config.yaml
n_layer: 18
d_model: 160
n_head: 5
n_kv_head: 1
head_dim: 32
d_mlp: 448
vocab_size: 1024
activation: "swiglu"
norm: "rmsnorm"
norm_place: "pre"
norm_eps: 1e-05
positions: "rope"
rope_base: 10000.0
rope_fraction: 1.0
qk_norm: true
attn_scale: 0.177
bias: "all"
tie_embeddings: false
parallel_block: false
init: "uniform"
init_std_qkv: 0.0329
init_std_o: 0.0
init_std_up: 0.0329
init_std_down: 0.0
optimizer: "laprop"
lr: 0.00159
lr_mult_qkv: 0.5
beta1: 0.9
beta2: 0.99
lr_head: 0.0051
warmup_steps: 234
schedule: "wsd"
decay_fraction: 0.559
decay_shape: "linear"
final_lr_fraction: 0.1
batch_tokens: [16384, 32768, 49152]
seq_len: 1024
doc_mask: true
train_tokens: 325600000
steps: 10948
dataset: "wikipedia_en"
MLP neurons of a small language model. Each row is named by its layer, matrix (gate and up: input weights) and neuron, and shows model dimensions 64-127. Each number is 200 + 30 x the weight over its row's rms, rounded and kept within 0 to 999. A neuron's up and down rows have the sign that makes its largest values positive.
After each neuron's rows, "fires in" lists the words (lower case) most often at its 100 highest values on Wikipedia text that the model never trained on. A number after a token or word is its count.

L8.gate12,166,176,162,182,219,205,184,147,240,197,192,163,215,204,234,225,214,160,228,234,221,224,231,120,221,236,229,160,255,236,150,248,189,205,166,217,192,205,198,208,236,244,134,211,227,225,192,164,186,226,232,152,214,223,218,216,237,173,227,194,220,236,143,172
L8.up12,220,189,180,166,226,252,217,196,197,208,177,194,236,224,159,156,223,177,221,173,184,168,222,219,198,192,227,166,288,183,197,191,211,152,235,200,165,212,143,187,270,184,246,245,209,219,239,229,231,197,227,201,217,189,213,182,168,173,159,160,179,198,181,226
fires in: "a" 41, "is" 18, "was" 11, "an" 6, "singles" 4

L10.gate324,192,188,161,180,214,208,240,177,214,205,176,274,205,253,202,239,199,223,183,236,181,175,186,185,170,144,213,278,123,228,207,172,211,212,184,187,133,228,159,250,194,173,162,182,205,188,212,185,198,159,169,153,154,184,159,241,208,228,203,182,245,227,227,240
L10.up324,201,164,212,217,203,199,160,167,177,210,180,201,206,250,254,246,248,230,223,186,149,177,241,185,258,124,209,175,168,184,231,174,210,207,229,217,177,188,216,192,178,207,227,188,175,183,257,179,179,166,179,177,213,228,121,192,240,187,184,209,252,234,162,223
fires in: "york" 22, "production" 9, "yards" 9, "year" 7, "years" 6, "you" 6

L2.gate251,218,204,169,213,206,217,225,200,212,166,197,203,200,256,204,199,187,220,163,199,183,151,178,170,214,227,196,205,200,174,194,199,180,218,205,165,203,176,223,179,212,193,200,185,97,198,186,200,167,189,203,178,216,131,194,185,183,162,209,212,185,181,206,282
L2.up251,69,198,195,202,190,170,210,193,196,193,190,213,218,196,203,207,192,186,289,201,206,221,280,183,190,212,162,186,187,179,293,209,211,203,192,205,216,203,237,217,213,206,216,168,156,191,212,224,176,181,191,212,210,222,193,191,214,211,186,205,199,222,216,156
fires in: "became" 26, "same" 21, "name" 18, "game" 17, "dame" 5

L3.gate157,290,255,202,207,220,159,206,212,187,195,133,199,194,170,210,219,192,202,231,156,230,184,190,91,211,198,201,189,199,176,175,167,199,262,199,157,199,172,196,204,189,197,205,258,202,195,198,202,205,235,201,193,186,219,259,191,215,215,209,187,286,205,195,252
L3.up157,205,207,193,159,164,272,204,196,189,197,195,198,201,207,198,252,198,232,155,150,197,173,201,184,199,199,186,213,204,245,193,297,197,222,200,230,201,202,206,202,213,200,181,102,208,205,204,205,173,199,199,204,233,266,211,200,220,135,199,245,256,203,207,209
fires in: "international" 22, "western" 11, "used" 9, "use" 8, "eastern" 5, "alternative" 4

L8.gate207,219,158,167,176,173,209,215,223,192,247,177,189,205,218,173,216,209,192,237,246,191,165,202,169,220,204,223,206,192,246,270,208,225,168,165,220,143,187,221,199,249,212,161,163,178,216,218,264,199,176,182,203,240,204,181,200,202,174,188,239,280,187,218,211
L8.up207,165,196,173,169,173,168,197,224,218,179,194,184,211,243,205,184,253,191,246,191,204,221,190,227,182,230,161,197,187,266,242,215,216,233,208,174,201,192,238,176,221,190,238,213,171,196,275,258,183,155,200,161,208,123,204,233,150,186,233,195,191,229,195,225
fires in: "museum" 18, "education" 9, "found" 8, "gold" 8, "founded" 5, "creating" 4

L2.gate75,219,163,217,163,192,217,187,218,181,205,245,200,233,144,170,220,177,208,251,207,203,234,86,234,267,191,189,223,213,173,207,206,191,205,194,178,201,212,187,211,197,205,222,224,220,214,188,232,244,205,203,204,215,183,202,199,204,226,199,169,180,189,205,182
L2.up75,216,196,209,169,185,213,204,216,250,197,204,199,209,213,195,188,158,181,222,188,198,196,323,187,170,204,216,181,210,186,106,208,221,203,200,201,191,196,151,206,205,190,210,212,352,198,208,224,207,185,204,211,215,197,198,181,194,181,207,233,224,219,204,209
fires in: "had" 33, "george" 8, "geo" 8, "geothermal" 4

L10.gate262,160,232,222,240,225,163,186,189,179,141,199,171,166,228,163,216,185,181,178,203,216,196,226,253,178,196,215,169,232,229,217,231,247,167,181,221,189,216,188,178,166,195,129,245,217,254,213,181,206,182,219,181,166,217,246,199,178,167,252,165,226,224,195,194
L10.up262,235,188,157,181,235,205,192,188,135,205,172,241,212,215,228,157,159,191,167,203,228,226,208,239,142,233,144,182,242,215,190,257,223,261,212,216,223,205,210,220,206,201,184,169,229,209,183,222,209,139,193,178,174,192,225,164,171,193,216,177,228,210,136,196
fires in: "as" 95

L3.gate147,268,163,208,245,214,197,204,203,202,200,144,200,205,234,211,175,205,238,149,221,253,213,204,172,198,199,216,199,208,249,215,230,196,161,199,237,203,195,205,195,225,199,302,251,205,200,199,201,226,224,199,193,130,163,206,192,141,209,206,143,236,194,207,229
L3.up147,176,199,200,231,172,173,205,203,214,208,230,203,205,186,207,209,200,251,168,163,235,139,200,225,194,201,117,198,197,189,148,172,210,186,202,230,198,220,206,199,207,201,161,291,198,191,200,193,168,239,199,192,178,139,216,201,167,202,196,199,292,201,194,255
fires in: "game" 25, "school" 23, "same" 21, "national" 5, "schools" 5, "came" 4

L8.gate199,157,131,217,238,162,225,211,183,178,184,198,283,232,204,174,197,182,187,171,264,185,192,150,208,187,254,221,207,176,241,197,191,167,213,182,208,182,169,193,229,190,244,266,197,225,165,181,270,153,178,148,239,178,198,221,266,198,220,210,177,194,171,201,149
L8.up199,201,152,180,253,193,230,186,200,164,201,147,196,136,203,190,150,206,203,180,212,192,213,183,190,154,262,214,184,216,167,185,186,207,243,196,178,214,213,196,205,156,189,227,170,205,140,211,168,203,186,193,185,168,234,184,202,177,224,159,161,222,216,207,219
fires in: "against" 33, "not" 19, "electric" 5, "again" 5

L11.gate38,195,252,217,191,204,180,234,158,164,173,209,202,238,199,202,195,159,216,228,214,190,165,216,152,176,246,193,186,192,258,230,204,218,187,174,200,245,224,164,155,209,223,221,160,201,99,203,255,200,186,202,173,208,211,246,187,202,184,198,206,225,184,201,158
L11.up38,145,194,180,203,186,216,207,209,169,156,248,214,238,177,166,211,205,190,176,208,198,190,181,223,261,196,220,190,105,162,228,166,208,220,220,177,179,156,209,185,186,201,161,229,200,212,171,257,226,190,248,205,179,153,187,176,208,189,229,220,219,198,245,190
fires in: "a" 31, "was" 22, "is" 13, "has" 8, "joined" 5

L9.gate182,218,203,155,236,193,213,258,192,191,165,257,204,231,199,204,180,199,229,221,263,190,149,197,149,208,207,197,235,208,178,233,201,243,172,173,243,198,193,180,221,196,248,163,191,162,183,218,220,238,185,227,150,138,184,180,145,166,246,194,182,221,193,177,233
L9.up182,208,157,217,141,223,186,243,206,217,192,215,186,200,190,200,228,171,153,215,249,256,223,199,221,195,166,233,165,207,219,177,206,172,223,231,222,180,211,131,211,246,214,189,190,193,216,211,207,196,200,187,197,121,218,148,205,213,204,214,181,158,201,180,213
fires in: "had" 23, "released" 15, "purchased" 6, "increased" 5, "receive" 4, "based" 4

L4.gate33,227,173,191,183,222,153,185,166,191,158,267,172,225,167,230,177,201,214,143,193,183,219,195,196,234,178,181,174,183,140,195,203,184,198,177,189,198,181,198,193,214,220,164,178,237,199,223,201,196,217,216,170,231,235,203,200,165,212,192,174,178,150,226,212
L4.up33,147,165,203,207,192,188,215,212,204,167,185,174,258,209,232,181,179,162,224,210,170,138,236,225,205,152,246,178,220,231,192,232,203,155,201,199,229,221,213,233,253,202,205,153,258,146,237,169,169,228,192,178,170,239,244,180,224,163,194,174,190,211,195,185
fires in: "while" 37, "level" 8, "developed" 8, "development" 7, "chile" 4

L8.gate15,185,195,186,206,189,180,178,149,202,169,219,155,187,196,202,232,210,139,161,192,188,231,208,198,181,197,209,183,201,240,234,167,228,172,186,216,248,174,213,189,235,215,197,194,249,145,216,193,156,176,201,192,152,212,184,170,194,222,177,260,194,198,191,175
L8.up15,200,197,247,183,143,208,161,207,220,161,222,163,215,220,163,193,200,181,181,191,224,166,207,220,191,218,244,181,127,155,203,172,249,271,181,180,148,189,254,197,241,222,225,173,240,180,247,199,191,160,178,249,201,246,208,182,200,190,160,122,178,140,184,151
fires in: "first" 29, "is" 27, "later" 21, "has" 5, "early" 4

L3.gate88,136,221,197,158,213,219,211,198,205,204,243,202,198,224,200,275,198,209,200,230,212,165,195,146,204,199,188,181,206,155,76,205,211,273,198,209,196,214,195,197,184,200,167,166,204,202,199,205,186,201,203,206,185,205,191,201,206,167,198,230,165,204,207,258
L3.up88,187,201,199,188,211,183,196,198,189,196,173,200,203,214,200,148,200,218,245,249,164,270,210,212,202,200,185,181,195,144,130,201,196,206,201,190,202,206,191,202,185,199,246,183,192,205,197,207,214,237,203,203,250,206,194,199,227,303,206,112,129,201,205,170
fires in: "present" 22, "published" 10, "representing" 7, "presented" 5, "representation" 4, "zone" 4

L8.gate125,258,171,233,127,188,230,197,207,141,164,206,217,211,193,224,190,220,187,207,236,151,209,209,273,217,196,259,158,213,175,163,188,264,171,257,234,197,208,174,184,257,205,202,190,138,190,227,224,259,175,252,212,157,173,209,205,186,238,193,235,222,134,212,149
L8.up125,218,192,197,200,174,204,219,191,212,210,224,203,203,214,241,183,218,204,225,181,201,235,225,189,235,189,176,169,211,230,239,156,214,196,236,191,229,187,231,240,163,269,143,166,186,238,200,192,157,183,205,188,165,174,233,234,212,226,172,191,213,166,155,191
fires in: "december" 30, "november" 16, "government" 10, "july" 10, "member" 8, "governorate" 4

L4.gate396,182,232,199,177,204,176,210,208,152,180,193,209,199,178,181,207,237,222,233,192,228,188,159,227,231,191,194,137,244,218,162,253,194,252,175,189,267,248,217,196,152,165,255,183,173,209,286,225,159,213,194,114,208,188,203,189,223,209,216,271,197,170,202,190
L4.up396,207,185,191,180,161,234,167,183,208,226,213,225,163,210,153,235,188,210,208,198,228,222,236,198,252,220,210,231,209,191,181,151,228,231,169,179,148,147,147,192,156,224,165,175,274,188,203,177,199,221,206,290,183,156,193,187,192,191,157,242,198,230,166,314
fires in: "had" 77, "she" 17

L2.gate34,248,235,194,167,194,193,226,212,158,190,183,216,237,188,195,218,134,201,257,207,172,207,365,197,189,197,183,199,216,178,237,216,189,203,206,237,207,242,189,232,269,215,230,254,253,195,183,215,185,199,218,201,240,280,203,174,219,231,177,171,192,243,222,252
L2.up34,271,207,190,200,220,186,228,188,195,192,150,194,148,223,205,209,133,204,242,212,188,217,351,181,211,210,196,214,215,200,157,190,215,225,196,195,225,212,200,204,244,202,201,227,129,210,201,173,225,194,179,192,202,175,203,199,205,223,208,223,186,177,193,244
fires in: "family" 25, "german" 10, "world" 9, "germany" 6, "02" 5

L2.gate2,202,162,227,200,216,194,190,181,194,208,219,194,195,197,203,198,158,165,243,201,208,181,368,213,234,208,222,188,208,207,241,200,195,201,201,195,158,163,195,221,180,194,212,250,290,199,185,228,161,199,197,200,190,212,203,164,196,198,237,209,231,229,204,240
L2.up2,164,208,216,275,217,210,176,191,171,217,239,228,230,157,193,183,168,197,188,196,217,184,317,234,176,194,175,191,182,252,216,195,250,219,194,227,202,202,226,200,167,175,192,203,175,180,195,193,224,200,197,213,223,159,159,232,198,205,210,184,241,243,210,123
fires in: "world" 18, "26" 17, "family" 15, "week" 6, "n" 6, "see" 4

L3.gate75,174,231,196,181,211,237,190,204,191,196,154,201,191,231,193,221,197,161,232,226,232,185,194,195,196,204,271,174,201,216,249,208,199,163,200,226,204,184,201,200,175,201,233,225,200,202,199,197,190,219,196,193,212,203,244,201,241,144,195,178,145,204,185,233
L3.up75,197,139,196,151,214,243,205,203,201,202,225,197,197,186,200,209,199,262,152,213,154,195,199,207,198,199,131,189,197,179,168,201,221,186,200,209,194,218,194,199,144,199,113,259,193,194,204,211,198,196,199,210,133,247,163,200,173,252,210,237,266,207,206,235
fires in: "in" 68, "institute" 4, "international" 4

L2.gate91,112,177,202,188,221,227,206,225,164,193,163,204,154,196,189,201,136,203,178,210,216,212,103,193,240,167,223,224,219,216,251,229,178,179,209,207,184,220,190,205,213,221,204,215,341,212,201,192,218,220,180,198,205,309,209,205,186,199,204,158,172,151,207,169
L2.up91,340,208,189,184,192,222,183,210,233,224,187,214,188,216,213,228,213,218,141,200,210,196,157,197,262,183,205,164,187,220,350,224,209,191,194,225,210,207,202,218,155,210,229,212,259,201,196,189,147,218,216,195,201,198,182,210,203,206,188,206,223,221,199,175
fires in: "7" 22, "following" 18, "followed" 6, "2017" 6, "follows" 4, "1997" 4

L4.gate215,196,211,195,261,209,265,182,224,205,181,284,191,216,187,181,205,183,220,219,197,156,181,209,196,211,181,208,160,204,169,172,190,172,228,210,174,245,184,213,235,212,153,224,191,165,194,235,177,175,206,241,204,225,172,181,193,152,179,156,197,208,230,191,229
L4.up215,182,196,219,223,202,223,181,203,235,183,180,202,240,177,188,112,206,229,196,226,264,201,220,207,198,214,259,216,252,187,177,207,276,219,173,160,156,254,184,169,164,218,265,219,151,244,164,190,261,199,192,180,195,167,189,195,168,224,179,162,172,217,177,188
fires in: "series" 24, "on" 16, "published" 9, "entertainment" 4

L2.gate10,301,191,201,192,202,212,171,214,220,207,199,208,258,194,193,201,219,189,163,195,186,236,172,196,166,203,177,208,209,190,288,195,193,200,196,198,207,193,193,192,219,203,213,225,53,193,201,223,196,218,198,199,217,247,190,200,208,202,203,208,199,195,192,189
L2.up10,132,203,184,238,200,215,229,207,196,202,237,210,194,205,196,219,289,188,199,208,218,196,312,205,201,214,187,196,203,198,331,194,196,176,185,206,210,205,214,193,185,205,216,229,96,195,206,187,161,201,205,200,223,178,198,229,195,206,209,213,210,222,200,99
fires in: "language" 16, "with" 12, "marriage" 11, "stage" 7, "village" 4

L11.gate235,200,195,162,167,175,234,199,187,192,165,202,205,160,165,280,232,176,185,207,197,176,198,208,194,147,217,203,187,193,194,219,215,217,168,205,205,268,199,210,242,204,260,170,205,166,213,210,143,207,148,212,192,179,220,158,186,177,222,141,211,223,174,281,188
L11.up235,221,195,219,168,190,209,198,205,226,187,196,240,239,185,233,216,152,207,226,209,148,218,233,171,219,222,208,228,257,210,236,222,196,209,202,178,231,221,205,195,248,262,164,260,176,150,195,193,272,196,212,184,186,199,224,176,191,180,170,246,228,128,194,210
fires in: "as" 33, "for" 15, "the" 14, "of" 7, "on" 6, "in" 5

L3.gate248,175,208,198,158,180,161,206,212,202,199,143,205,218,210,206,220,198,234,204,205,208,228,201,213,206,201,288,237,192,213,120,202,194,199,199,189,200,200,200,200,215,202,180,227,194,205,199,192,200,220,200,198,177,181,158,195,233,219,200,223,210,205,207,251
L3.up248,152,223,198,216,187,232,190,197,187,205,135,204,201,184,199,201,198,146,212,226,177,124,185,263,208,197,119,184,197,180,144,215,206,220,199,229,204,181,198,200,206,204,248,171,201,201,202,196,171,244,198,198,220,145,162,202,204,219,201,136,185,205,207,124
fires in: "9" 28, "2019" 10, "place" 8, "92" 4, "plans" 4, "1979" 4

L7.gate42,235,209,160,144,182,176,224,165,239,203,206,171,225,212,228,170,178,195,166,240,200,241,192,249,199,187,220,145,215,243,196,164,183,247,196,154,220,179,143,248,172,234,166,220,223,224,209,188,167,216,191,246,195,206,232,212,166,267,181,212,209,200,196,161
L7.up42,183,218,192,222,220,179,217,207,182,196,202,187,157,206,204,206,152,179,212,231,172,185,203,161,217,224,197,128,248,192,224,229,197,157,192,207,189,208,195,243,100,172,221,154,199,212,192,201,170,183,185,230,160,261,220,177,225,223,170,216,216,227,195,128
fires in: "development" 11, "later" 10, "developed" 10, "like" 10, "likely" 6, "people" 6

L15.gate54,115,231,209,175,245,218,226,157,188,159,170,246,143,197,199,179,240,161,198,192,209,268,191,224,157,197,231,228,229,192,212,214,191,228,212,198,182,252,177,186,205,139,171,193,199,181,227,205,205,225,201,142,184,194,229,216,183,178,167,238,159,248,191,179
L15.up54,181,197,170,224,162,231,166,175,169,198,162,174,237,178,167,183,154,213,146,190,173,211,223,150,204,161,148,178,212,230,146,209,226,233,222,199,221,189,227,165,151,217,198,175,198,169,185,183,218,159,218,213,240,177,234,173,212,190,240,206,227,204,130,193
fires in: "to" 62, "town" 6, "top" 5, "took" 5, "together" 5

L9.gate105,204,246,235,151,189,231,168,226,184,218,202,203,183,200,202,172,146,213,219,174,210,209,175,159,180,189,192,98,213,222,165,211,220,151,212,222,138,205,169,244,198,254,178,160,228,187,183,160,224,152,246,213,203,187,194,176,230,175,183,203,182,195,181,260
L9.up105,152,238,188,126,184,197,195,250,197,198,208,206,170,179,143,199,229,198,212,215,140,223,215,168,141,218,183,250,231,151,191,229,202,205,146,173,155,223,157,185,214,245,224,202,137,204,213,226,192,200,163,187,219,209,200,246,174,192,183,146,237,210,196,148
fires in: "in" 30, "born" 27, "album" 5, "is" 4, "marini" 4

L3.gate143,87,212,201,194,214,262,191,200,212,196,249,207,195,154,196,275,199,207,207,270,263,206,197,178,206,197,237,191,209,171,240,239,209,124,199,255,205,170,209,201,192,201,255,141,206,195,199,203,202,196,201,210,149,216,154,201,218,192,203,163,185,192,184,163
L3.up143,176,183,195,181,252,192,205,202,184,205,231,200,187,231,213,214,199,235,262,186,164,227,197,246,200,200,270,202,204,115,247,143,184,163,202,195,203,194,201,201,202,203,212,176,194,208,202,195,207,202,202,207,213,179,256,196,245,189,192,242,297,205,198,197
fires in: "as" 99

L8.gate307,205,200,226,206,203,261,257,188,185,130,228,271,269,143,200,161,195,180,224,218,165,236,235,225,171,193,247,234,172,218,163,138,197,204,209,238,183,219,149,216,215,212,216,200,231,205,232,163,251,175,219,254,166,179,200,204,165,243,189,201,209,188,209,221
L8.up307,249,232,181,240,208,153,241,182,208,171,153,226,255,179,217,237,189,198,220,253,264,245,192,176,227,221,187,224,197,256,137,166,149,177,246,241,212,152,189,202,187,205,213,164,183,192,185,169,201,208,236,184,214,163,251,165,214,228,257,223,168,240,187,224
fires in: "government" 18, "december" 15, "august" 7, "july" 6, "based" 5, "november" 5

L4.gate384,210,223,209,208,161,186,205,177,203,158,246,183,189,201,177,207,167,164,243,202,199,210,226,200,201,211,131,202,191,174,227,170,204,249,212,209,200,220,222,188,228,217,189,156,209,178,250,216,224,197,208,204,197,220,243,180,159,188,211,141,200,136,196,199
L4.up384,211,189,203,174,210,224,190,164,181,206,236,158,238,158,253,159,211,208,231,210,178,245,176,206,202,207,151,201,196,167,263,169,218,227,198,182,204,179,193,229,226,242,210,124,211,221,200,188,132,202,216,170,192,255,216,213,216,177,233,216,187,267,148,188
fires in: "not" 32, "after" 11, "vienna" 9, "first" 6

L9.gate371,181,176,206,223,238,234,185,234,155,218,285,248,219,230,219,234,210,160,231,186,179,193,157,208,205,181,154,205,272,213,196,220,171,223,184,241,171,267,128,225,184,172,243,181,212,243,173,161,189,154,169,191,188,180,204,238,215,183,190,188,255,183,227,152
L9.up371,170,267,224,193,195,187,200,218,204,197,207,189,172,194,228,164,199,136,159,192,270,206,164,226,261,206,212,224,256,160,184,224,168,218,209,234,160,222,198,174,206,224,231,227,208,261,205,200,163,170,223,234,215,177,207,168,174,131,169,175,188,204,175,184
fires in: "2022" 22, "2012" 10, "2002" 8, "2011" 6, "wide" 6, "2021" 6

L6.gate212,180,201,199,226,210,186,167,249,177,178,204,161,265,178,199,200,224,228,216,192,171,179,162,231,224,163,207,211,196,232,252,253,284,202,178,213,173,211,237,200,201,227,147,118,226,172,222,217,179,182,196,173,214,194,188,184,154,226,186,227,223,166,198,205
L6.up212,229,257,195,156,221,200,209,176,211,202,209,189,186,182,233,230,185,232,239,167,207,187,219,170,270,153,177,236,196,187,220,206,239,187,180,225,255,264,226,205,156,171,166,235,198,245,184,215,203,179,227,126,183,246,179,234,224,166,181,211,209,152,234,167
fires in: "that" 15, "00" 10, "100" 8, "all" 7, "300" 6, "texas" 6

L10.gate280,216,215,124,190,212,189,174,164,196,209,169,171,194,198,181,201,173,188,199,207,240,222,211,151,200,210,227,240,210,198,245,193,265,195,167,199,160,273,221,158,219,176,221,168,187,232,182,186,223,201,194,187,217,209,188,153,162,218,219,249,201,196,161,217
L10.up280,141,219,168,191,211,156,195,193,198,196,177,168,225,194,181,160,208,214,243,263,243,188,219,193,220,189,205,240,200,181,237,197,144,220,217,230,193,210,175,239,184,246,217,210,194,240,180,172,252,187,169,227,216,201,151,211,235,210,185,167,231,153,232,202
fires in: "one" 36, "an" 8, "no" 7, "name" 5, "two" 5, "same" 5

L7.gate324,231,177,186,211,195,202,228,242,210,190,194,175,153,250,159,198,248,199,233,240,207,220,207,164,192,199,201,164,205,234,212,250,205,197,192,208,181,146,215,214,230,220,212,185,226,189,219,231,259,239,209,167,213,193,227,220,226,197,224,261,173,269,181,134
L7.up324,168,173,222,245,189,238,192,161,214,194,205,217,181,253,198,156,193,145,172,161,234,221,237,184,155,222,199,234,222,191,201,152,168,176,185,164,202,186,242,176,211,193,209,247,233,270,116,214,237,237,150,190,206,230,255,151,200,162,185,187,185,160,170,211
fires in: "may" 31, "january" 26, "june" 19, "april" 5

L11.gate271,245,163,219,241,192,198,190,175,183,155,226,177,259,240,214,228,208,180,181,198,165,201,223,158,164,190,162,193,222,152,234,153,188,176,171,215,211,198,204,217,201,248,249,212,235,157,211,250,142,182,213,247,149,244,243,241,208,228,199,168,193,248,209,153
L11.up271,238,207,189,194,186,198,179,182,220,159,206,178,237,187,208,228,266,203,160,249,197,187,190,230,215,200,225,200,231,198,259,187,194,225,180,158,170,199,245,248,184,198,242,182,202,217,175,169,180,206,268,159,199,202,223,205,200,241,175,236,202,169,181,202
fires in: "against" 32, "also" 24, "not" 21, "again" 5, "first" 5

L6.gate41,197,218,248,223,216,181,197,244,169,200,183,216,133,198,146,196,165,221,195,169,200,201,232,198,209,131,121,171,246,224,232,293,189,210,174,258,201,216,185,189,212,188,263,259,172,236,214,189,195,142,169,214,183,196,182,176,196,172,199,244,209,211,192,214
L6.up41,189,165,116,228,184,164,245,200,161,170,137,213,177,193,189,219,183,173,211,220,170,238,224,146,170,179,192,211,215,214,167,199,214,206,190,162,148,141,182,190,205,195,234,187,205,199,166,189,261,203,179,184,204,249,193,231,194,197,210,179,187,123,182,225
fires in: "award" 15, "it" 14, "awards" 9, "were" 7, "italy" 6

L6.gate363,218,195,154,179,171,216,210,260,149,185,195,166,229,190,149,234,257,209,189,186,239,196,178,210,198,196,212,164,241,239,175,142,222,143,212,218,219,191,209,208,193,197,218,210,152,194,191,216,208,171,192,236,233,174,218,187,212,211,198,189,180,228,252,252
L6.up363,196,209,266,199,191,190,176,218,213,141,150,207,185,212,151,241,270,206,251,220,155,184,175,190,210,207,233,164,204,192,207,175,227,218,202,182,201,206,159,188,194,195,167,181,182,145,188,181,262,182,199,206,156,190,175,188,256,201,236,201,213,201,226,245
fires in: "a" 73, "authority" 4

L12.gate53,234,208,187,216,169,222,226,157,237,192,198,210,221,152,202,217,193,178,189,147,210,185,230,154,143,226,174,190,182,208,157,259,199,230,256,182,213,204,180,218,194,178,207,214,240,245,217,132,213,129,159,202,227,219,225,169,197,189,214,175,221,197,211,216
L12.up53,214,207,171,165,212,185,262,170,230,155,204,191,199,212,195,169,203,199,162,228,189,200,224,184,221,201,236,164,238,211,220,198,207,174,177,159,151,206,183,186,260,231,178,172,121,210,233,200,193,202,238,138,163,203,206,228,191,234,229,213,167,154,183,153
fires in: "this" 21, "deal" 10, "oil" 7, "analysis" 4, "olympic" 4, "iron" 4

L4.gate351,157,200,178,187,249,204,200,189,174,197,163,191,175,190,220,208,221,209,223,222,191,174,225,214,218,179,216,160,229,184,148,214,229,193,200,219,249,170,196,225,139,209,244,197,217,159,187,229,135,199,228,187,215,178,183,268,197,203,162,213,191,212,224,238
L4.up351,162,203,225,183,217,202,203,193,183,194,177,198,215,205,223,166,200,182,232,190,264,192,199,198,209,150,215,196,216,134,209,136,190,189,195,212,206,157,207,216,190,160,219,189,223,182,262,199,241,199,156,193,227,213,236,235,201,218,192,190,212,177,209,150
fires in: "as" 96

L3.gate311,242,234,194,196,174,222,207,191,204,197,201,203,193,217,194,212,195,138,236,162,163,171,198,173,193,199,156,210,206,248,227,206,198,191,199,283,204,200,202,199,225,203,141,229,203,196,203,197,204,170,198,206,139,189,224,202,239,213,199,183,221,201,210,205
L3.up311,144,234,200,157,196,267,210,198,204,206,229,200,204,226,199,166,210,187,185,159,177,252,210,211,197,197,199,208,200,207,264,232,210,274,200,217,204,184,203,198,182,202,236,217,189,202,200,197,197,232,202,202,260,188,208,201,237,215,202,200,245,206,198,202
fires in: "in" 60, "international" 7

L6.gate377,105,227,191,138,193,129,170,216,231,157,169,201,229,218,193,181,193,191,240,212,178,172,186,221,173,142,184,197,234,205,190,257,228,268,204,220,193,247,213,232,224,209,188,183,163,160,186,233,229,186,234,219,215,174,248,220,192,206,203,206,165,227,195,159
L6.up377,218,220,219,188,172,213,240,252,239,172,211,260,138,232,156,210,177,196,206,203,237,183,182,193,203,179,196,194,211,175,174,236,189,193,181,183,177,178,149,221,149,212,201,160,174,198,192,211,176,230,201,157,145,185,214,220,221,200,180,250,154,187,195,230
fires in: "were" 44, "international" 11, "was" 7, "just" 4, "industry" 4

L7.gate114,254,228,272,186,177,233,218,240,177,273,152,213,156,199,181,196,234,173,192,190,208,214,195,186,169,199,179,199,229,191,238,215,214,179,182,184,161,182,238,219,263,188,217,219,234,222,217,193,243,197,199,215,117,185,149,205,169,180,251,164,199,198,234,230
L7.up114,192,168,167,188,169,209,168,183,148,213,188,174,187,143,182,203,220,179,203,209,155,220,180,210,183,206,188,232,177,201,212,169,180,168,199,134,212,175,203,229,67,182,160,240,211,255,160,222,163,173,205,223,219,234,207,185,212,185,211,245,186,237,182,187
fires in: "in" 72

L2.gate335,277,191,186,245,214,151,216,210,172,198,177,168,252,177,196,211,143,192,176,195,183,179,213,211,221,204,207,200,211,154,168,195,200,199,199,182,203,191,213,209,226,203,192,201,276,221,216,213,231,198,195,200,180,319,217,188,232,231,195,166,198,188,216,165
L2.up335,249,232,203,168,205,213,218,192,218,205,184,199,158,175,199,189,169,181,252,196,202,204,209,217,221,189,183,183,211,225,182,203,189,176,215,227,186,196,205,206,193,202,184,240,128,209,212,214,195,181,215,194,212,211,195,190,181,183,220,211,229,216,197,21
fires in: "that" 100

L9.gate339,174,165,199,198,139,276,164,169,196,165,224,178,222,227,195,254,222,190,239,225,237,264,192,256,264,164,144,207,177,188,208,260,201,191,224,206,144,198,197,141,207,159,187,167,241,193,188,195,196,149,189,196,225,207,189,186,214,210,181,212,194,188,184,278
L9.up339,157,203,212,224,179,207,185,198,191,193,242,209,215,174,184,143,165,208,197,207,170,147,195,205,197,194,193,184,190,222,182,187,195,178,238,215,155,179,219,164,189,179,177,182,218,198,182,157,234,191,159,197,238,223,184,214,192,218,200,212,214,199,183,172
fires in: "one" 32, "california" 13, "football" 5, "it" 4

L7.gate80,213,177,199,264,154,174,143,180,226,202,200,217,228,223,192,210,209,165,244,223,184,135,219,228,241,190,168,173,216,175,215,218,219,178,184,194,107,145,208,187,163,237,195,181,122,201,210,147,191,192,216,256,207,206,180,195,198,214,211,191,207,183,160,221
L7.up80,160,159,202,213,195,210,192,172,184,197,225,180,192,212,204,220,174,224,222,234,169,197,203,167,207,200,192,195,202,175,202,178,194,168,222,229,234,193,176,183,190,225,144,182,168,221,175,240,214,179,182,256,133,229,183,191,183,182,163,187,198,136,182,169
fires in: "made" 31, "had" 21, "grade" 6, "increased" 4